From a checkpoint of a small transformer trained on Wikipedia: tied embeddings, normalized queries and keys.
MLP neurons of a small language model. Each row is named by its layer, matrix (up: input weights) and neuron, and shows model dimensions 96-191. Each number is 50 + 12 x the weight over its row's rms, rounded and kept within 0 to 99.
Before each neuron's rows, "fires on" lists the tokens most often at its 100 highest values on Wikipedia text that the model never trained on.

fires on: " |", " a", " was", "aged"
L7.up653:44 32 53 33 64 54 38 43 53 56 43 30 64 54 53 48 64 35 77 66 54 59 52 39 50 53 54 61 50 50 50 58 44 47 63 62 47 53 59 50 52 36 59 35 64 64 54 63 35 57 61 44 47 55 49 32 45 62 46 67 54 57 38 44 46 69 40 45 54 64 36 31 58 73 52 56 35 59 49 53 53 60 60 71 53 10 78 33 45 36 56 69 29 47 30 58

fires on: ",", " ."
L7.up2187:47 40 57 58 48 47 49 42 57 37 62 37 60 63 48 50 55 38 66 53 42 58 48 34 61 70 43 66 56 49 37 56 41 71 62 58 47 42 42 27 42 59 32 65 48 58 53 39 58 58 63 53 34 54 24 60 57 54 40 49 48 79 70 70 65 57 59 40 46 34 53 59 69 60 49 41 81 45 53 75 48 41 77 56 51 53 65 42 55 78 32 68 43 59 33 87

fires on: ".", " S", " ENG", "S", " years"
L7.up4631:80 29 50 50 49 52 47 58 52 34 46 52 32 62 49 36 40 85 59 65 30 25 52 46 60 47 53 59 64 51 44 60 55 54 42 60 49 34 48 57 65 74 68 49 49 63 64 61 49 51 28 47 70 61 55 62 45 55 64 52 61 55 55 39 51 38 56 67 47 46 38 35 30 29 69 73 56 43 45 45 52 24 62 50 54 23 42 64 48 49 43 49 67 49 51 42

fires on: "===", " ===", "==", " in"
L7.up1775:58 40 35 51 52 55 46 52 43 66 47 60 67 50 38 17 38 72 69 61 51 67 62 63 27 43 37 51 40 54 61 55 62 40 50 58 59 45 54 59 54 09 75 41 39 60 44 61 43 44 49 32 60 54 52 34 54 81 36 71 43 70 32 44 44 65 35 42 49 61 84 58 47 60 35 55 42 64 68 34 64 43 43 47 52 43 33 37 47 49 63 44 42 64 32 33

fires on: ".", "–", " U"
L7.up4951:68 59 77 40 48 63 47 70 38 71 65 46 59 53 43 39 32 71 50 47 51 50 56 51 38 55 44 30 39 72 63 78 56 39 35 51 46 63 41 56 58 48 64 59 46 63 67 48 44 38 45 44 47 51 73 78 48 47 55 79 50 56 39 72 36 62 73 71 25 42 48 47 23 57 56 54 48 71 27 29 55 52 66 44 75 49 55 50 56 58 39 52 42 56 55 46

fires on: "."
L7.up3268:66 31 48 37 62 49 53 55 41 57 62 47 56 75 56 55 38 58 57 53 37 46 56 27 39 52 34 45 29 41 64 71 59 43 54 53 46 47 29 55 51 68 66 48 40 49 60 47 71 49 40 54 56 64 58 54 58 57 37 65 57 72 36 51 55 26 71 61 31 52 60 50 50 23 63 58 28 49 46 65 55 52 52 58 42 33 43 45 58 46 58 69 63 40 64 68

fires on: ".", ","
L7.up4842:43 21 36 37 55 50 55 61 71 42 54 47 69 44 28 47 60 59 54 47 56 62 45 46 40 63 61 39 59 44 50 30 59 37 46 45 51 51 32 36 17 33 87 51 54 54 68 44 45 58 52 41 45 71 55 53 60 50 49 67 47 45 26 49 60 50 55 38 44 37 42 50 51 57 57 59 34 45 49 59 39 47 40 66 79 65 67 43 44 42 48 31 58 58 38 56

fires on: " an", " An", "an"
L7.up2443:46 53 37 55 52 44 34 59 65 59 52 38 43 65 43 20 61 42 56 58 35 51 38 49 40 38 36 31 62 58 64 52 63 42 48 58 53 52 38 60 58 36 36 90 75 58 49 56 56 32 53 43 44 52 53 52 33 44 69 40 58 47 42 82 59 68 39 83 41 25 39 43 32 40 54 52 64 44 60 72 52 52 40 34 41 45 28 67 64 35 56 53 69 54 61 51

fires on: "|", "–", ",", "-", " the"
L7.up5309:37 57 70 39 51 57 43 40 65 44 63 54 39 30 48 52 48 52 47 50 82 50 57 76 29 52 46 40 55 45 46 59 45 49 57 52 48 56 52 29 48 19 40 63 68 39 79 42 41 47 30 61 61 35 53 55 51 40 59 74 42 61 31 47 46 54 49 71 50 56 37 78 50 60 57 58 44 50 27 51 66 46 48 75 37 74 52 57 33 59 61 40 33 62 48 42

fires on: ":", " to", " +", " and", " is", " was"
L7.up1560:47 51 49 45 49 54 50 76 37 39 63 53 52 49 56 44 50 40 27 64 54 49 46 53 56 54 42 62 69 61 58 33 58 51 70 38 46 61 26 34 39 54 58 64 54 45 55 55 28 42 45 46 45 47 50 39 40 38 51 48 40 60 59 69 47 56 66 59 29 52 45 67 55 55 62 20 38 54 65 39 53 33 43 47 50 56 51 46 39 35 40 50 44 55 34 37

fires on: ".", "-", "15"
L7.up5077:43 65 48 35 43 52 51 42 61 63 54 50 48 49 37 69 46 49 58 36 28 65 45 22 44 48 25 45 47 56 62 53 51 36 43 63 55 56 51 69 61 55 63 53 50 58 61 58 46 53 32 46 53 68 46 54 59 50 73 54 59 56 55 70 62 29 49 45 50 27 64 60 73 50 46 52 69 49 67 93 65 61 60 49 37 58 61 61 54 53 51 43 41 43 64 42

fires on: ".", "′", " +", "St", ":"
L7.up1212:42 46 61 57 66 50 71 37 52 42 52 64 44 47 44 51 62 32 41 44 44 45 39 45 46 44 56 42 60 45 42 49 51 52 58 40 55 57 48 26 39 63 41 52 33 58 66 52 14 31 54 47 63 48 44 27 31 48 55 46 47 70 37 41 44 60 41 59 51 46 44 55 36 68 61 53 51 61 49 76 49 40 41 62 34 71 55 34 24 50 55 50 37 35 39 46

fires on: "-", " would", " (", " may", "'t", " \""
L7.up1105:60 43 42 68 45 65 51 39 21 50 65 33 53 53 53 71 29 32 50 40 30 62 55 44 38 46 35 36 56 38 56 46 60 64 70 67 55 55 26 46 48 58 38 48 37 48 49 42 71 52 42 25 56 59 55 55 40 40 54 45 76 59 41 41 71 72 46 62 48 55 49 54 53 57 52 54 40 63 55 39 71 56 55 49 61 51 50 53 44 54 54 41 37 52 61 60

fires on: " |", "\n", " from", " a", "E", "s"
L7.up4224:34 43 66 51 47 53 33 43 64 52 42 46 57 53 39 64 52 31 61 58 46 56 52 41 64 54 71 47 50 68 67 65 20 50 39 29 64 61 45 65 70 52 65 48 48 25 40 69 53 58 48 50 49 44 55 45 45 51 70 41 43 43 42 43 33 71 60 35 23 56 37 34 23 76 58 76 58 79 44 39 34 40 47 61 51 57 59 61 55 43 68 72 41 48 53 55

fires on: ",", "-", " has"
L7.up3033:56 42 32 33 49 40 33 63 45 50 23 59 50 47 27 47 44 47 66 76 79 53 69 60 36 67 36 50 41 74 64 36 43 33 59 39 59 59 49 38 51 57 57 63 55 51 47 54 53 14 46 31 41 50 59 49 31 47 47 55 58 45 52 51 50 34 41 55 62 71 34 54 42 57 74 51 58 45 60 44 48 64 40 58 41 32 51 50 45 49 47 71 58 46 62 30

fires on: " |", " February", " to", " and"
L7.up5026:39 39 69 48 51 42 51 52 34 59 57 55 46 54 27 67 34 38 58 62 58 67 35 51 58 44 47 54 59 61 74 58 23 32 42 40 55 52 31 58 31 49 46 52 42 49 66 65 62 44 64 50 47 49 37 40 28 57 45 41 59 36 40 42 39 54 42 30 71 58 29 20 51 49 47 55 25 63 73 70 28 45 49 60 70 50 64 45 56 46 43 33 53 63 44 66

fires on: " an", " M", " v", " Dr"
L7.up2070:50 50 54 50 51 48 63 47 33 58 58 46 37 52 50 28 58 50 33 69 52 70 47 50 59 51 44 32 74 56 44 58 70 58 56 70 74 70 59 43 28 52 47 68 54 59 48 48 56 40 57 39 48 49 81 35 55 32 39 46 46 54 33 77 52 73 52 52 27 52 52 67 49 51 26 61 52 44 33 65 67 39 23 48 43 81 28 37 54 62 38 69 43 59 46 30

fires on: ",", " (", " $", " about", " of", " +"
L7.up985:39 45 59 57 53 56 48 65 53 43 65 38 48 57 37 42 57 38 52 57 43 63 72 49 56 38 28 60 55 38 30 60 32 48 49 53 38 34 59 44 34 64 40 28 57 38 56 70 38 42 52 33 57 47 36 48 31 43 55 69 71 70 22 61 51 55 51 50 41 49 73 42 46 61 77 56 44 49 33 49 68 39 48 83 54 58 40 43 73 54 41 38 37 35 49 41

fires on: ".", " 6", " |", " 7", " 9"
L7.up2245:43 60 55 51 62 50 62 71 25 60 34 42 53 41 39 71 73 39 43 72 68 64 26 37 32 46 35 47 74 52 46 50 62 43 37 72 50 78 75 46 64 57 35 37 59 61 62 53 42 56 41 35 62 47 42 50 53 33 42 61 61 40 55 48 62 41 50 46 36 45 56 63 37 45 41 47 49 54 49 79 32 30 71 61 58 63 59 59 37 28 44 49 54 44 57 44

fires on: ",", " of", " |"
L7.up1023:19 36 33 35 41 53 59 65 54 52 42 43 40 60 42 38 49 51 39 21 70 40 63 50 52 67 47 43 52 43 31 52 45 30 33 49 51 43 71 49 53 54 43 56 81 42 67 51 64 49 45 32 35 55 39 56 45 61 53 61 63 41 42 54 47 45 61 31 41 57 52 67 57 52 64 60 56 69 78 48 74 48 46 62 64 62 27 32 55 48 52 52 35 54 60 28

fires on: " a", " and", " de"
L7.up2876:63 51 47 50 49 41 54 71 46 62 53 45 48 45 60 39 42 43 75 41 43 58 60 72 60 46 65 52 38 41 33 39 57 50 39 52 76 57 55 51 37 49 50 59 62 65 45 40 55 69 62 45 37 64 46 54 64 36 48 53 61 45 34 68 67 52 56 51 42 67 64 28 75 57 54 34 67 59 72 64 71 34 56 36 55 60 59 44 57 67 52 28 48 33 42 51

fires on: ",", "."
L7.up485:72 37 61 29 43 48 34 60 39 27 70 44 40 43 45 52 53 60 71 40 56 43 54 52 32 58 45 38 53 62 53 58 61 55 38 51 62 64 46 33 43 24 51 52 59 42 65 73 50 30 49 46 68 52 58 44 32 49 44 55 44 72 33 68 23 59 72 34 28 41 48 56 41 44 67 32 54 48 47 33 53 41 42 70 39 53 47 59 41 69 47 46 64 46 52 37

fires on: ",", " .", "-"
L7.up3368:53 46 56 64 49 60 42 31 40 42 52 49 56 59 56 40 44 59 60 43 64 64 39 55 51 61 37 38 61 62 56 55 50 33 60 54 47 54 57 39 50 64 33 47 65 32 42 34 50 45 53 47 38 37 43 66 46 75 53 37 60 47 46 51 73 35 73 47 54 49 50 56 48 42 43 45 50 85 64 65 79 56 67 61 61 49 34 41 27 70 37 31 56 38 66 72

fires on: " was", " of", " and", " were", "-", " ("
L7.up1372:49 49 59 54 56 54 19 32 47 44 54 60 48 70 51 52 64 64 41 42 76 57 55 52 34 63 36 41 59 45 72 59 44 67 47 45 17 51 63 47 36 38 53 61 39 42 46 62 48 25 34 63 47 59 44 43 34 52 71 44 52 73 52 48 64 31 69 41 64 58 41 67 47 47 56 53 28 48 60 30 47 55 36 51 50 35 63 54 58 54 20 53 48 42 29 45

fires on: " |", " a", " +", " W", " 0", " ("
L7.up5016:29 39 46 51 72 53 39 56 47 80 51 50 52 50 49 54 38 52 54 64 56 50 39 54 40 47 52 75 32 63 68 66 49 51 65 59 61 61 59 35 39 49 47 56 62 50 66 64 42 53 53 64 45 64 38 44 50 48 25 53 54 51 58 73 50 69 68 44 63 71 36 57 59 46 52 54 63 42 61 70 65 69 32 61 45 43 41 36 53 63 48 37 63 59 36 36

fires on: ",", " and", " of", " or", " to"
L7.up3259:61 55 42 47 57 58 47 50 58 65 65 58 66 50 41 59 51 35 35 61 59 51 48 39 27 48 59 52 57 68 45 53 45 44 60 47 51 68 53 45 52 46 48 58 58 51 63 58 59 33 51 62 50 33 46 53 43 36 44 38 49 66 35 56 52 44 61 23 59 47 43 37 29 35 55 41 53 48 58 51 48 30 54 59 65 40 53 54 49 38 34 53 35 45 52 43

fires on: ".", "-", " D", " T", ","
L7.up1:51 43 58 27 32 22 55 62 64 33 56 56 61 55 36 45 60 54 66 72 72 51 55 58 47 57 47 59 47 34 64 41 43 53 44 48 69 53 54 36 67 65 35 66 58 35 48 48 35 45 38 57 50 46 51 50 68 63 59 56 61 43 41 58 51 42 64 47 39 62 40 50 51 35 52 55 50 39 56 40 53 36 25 51 40 51 83 39 31 63 35 26 35 73 45 31

fires on: "==", " |", " ==", " ==="
L7.up1236:53 43 39 53 44 52 54 55 43 44 61 55 56 56 50 43 53 60 45 64 47 55 54 38 43 44 57 37 50 45 60 55 47 39 25 50 37 52 49 69 49 58 48 37 46 60 38 40 58 49 52 40 68 51 42 55 52 66 44 63 43 53 31 57 62 58 62 37 48 43 48 47 69 56 71 53 49 63 58 70 51 52 45 59 65 57 50 36 24 47 65 57 28 51 66 45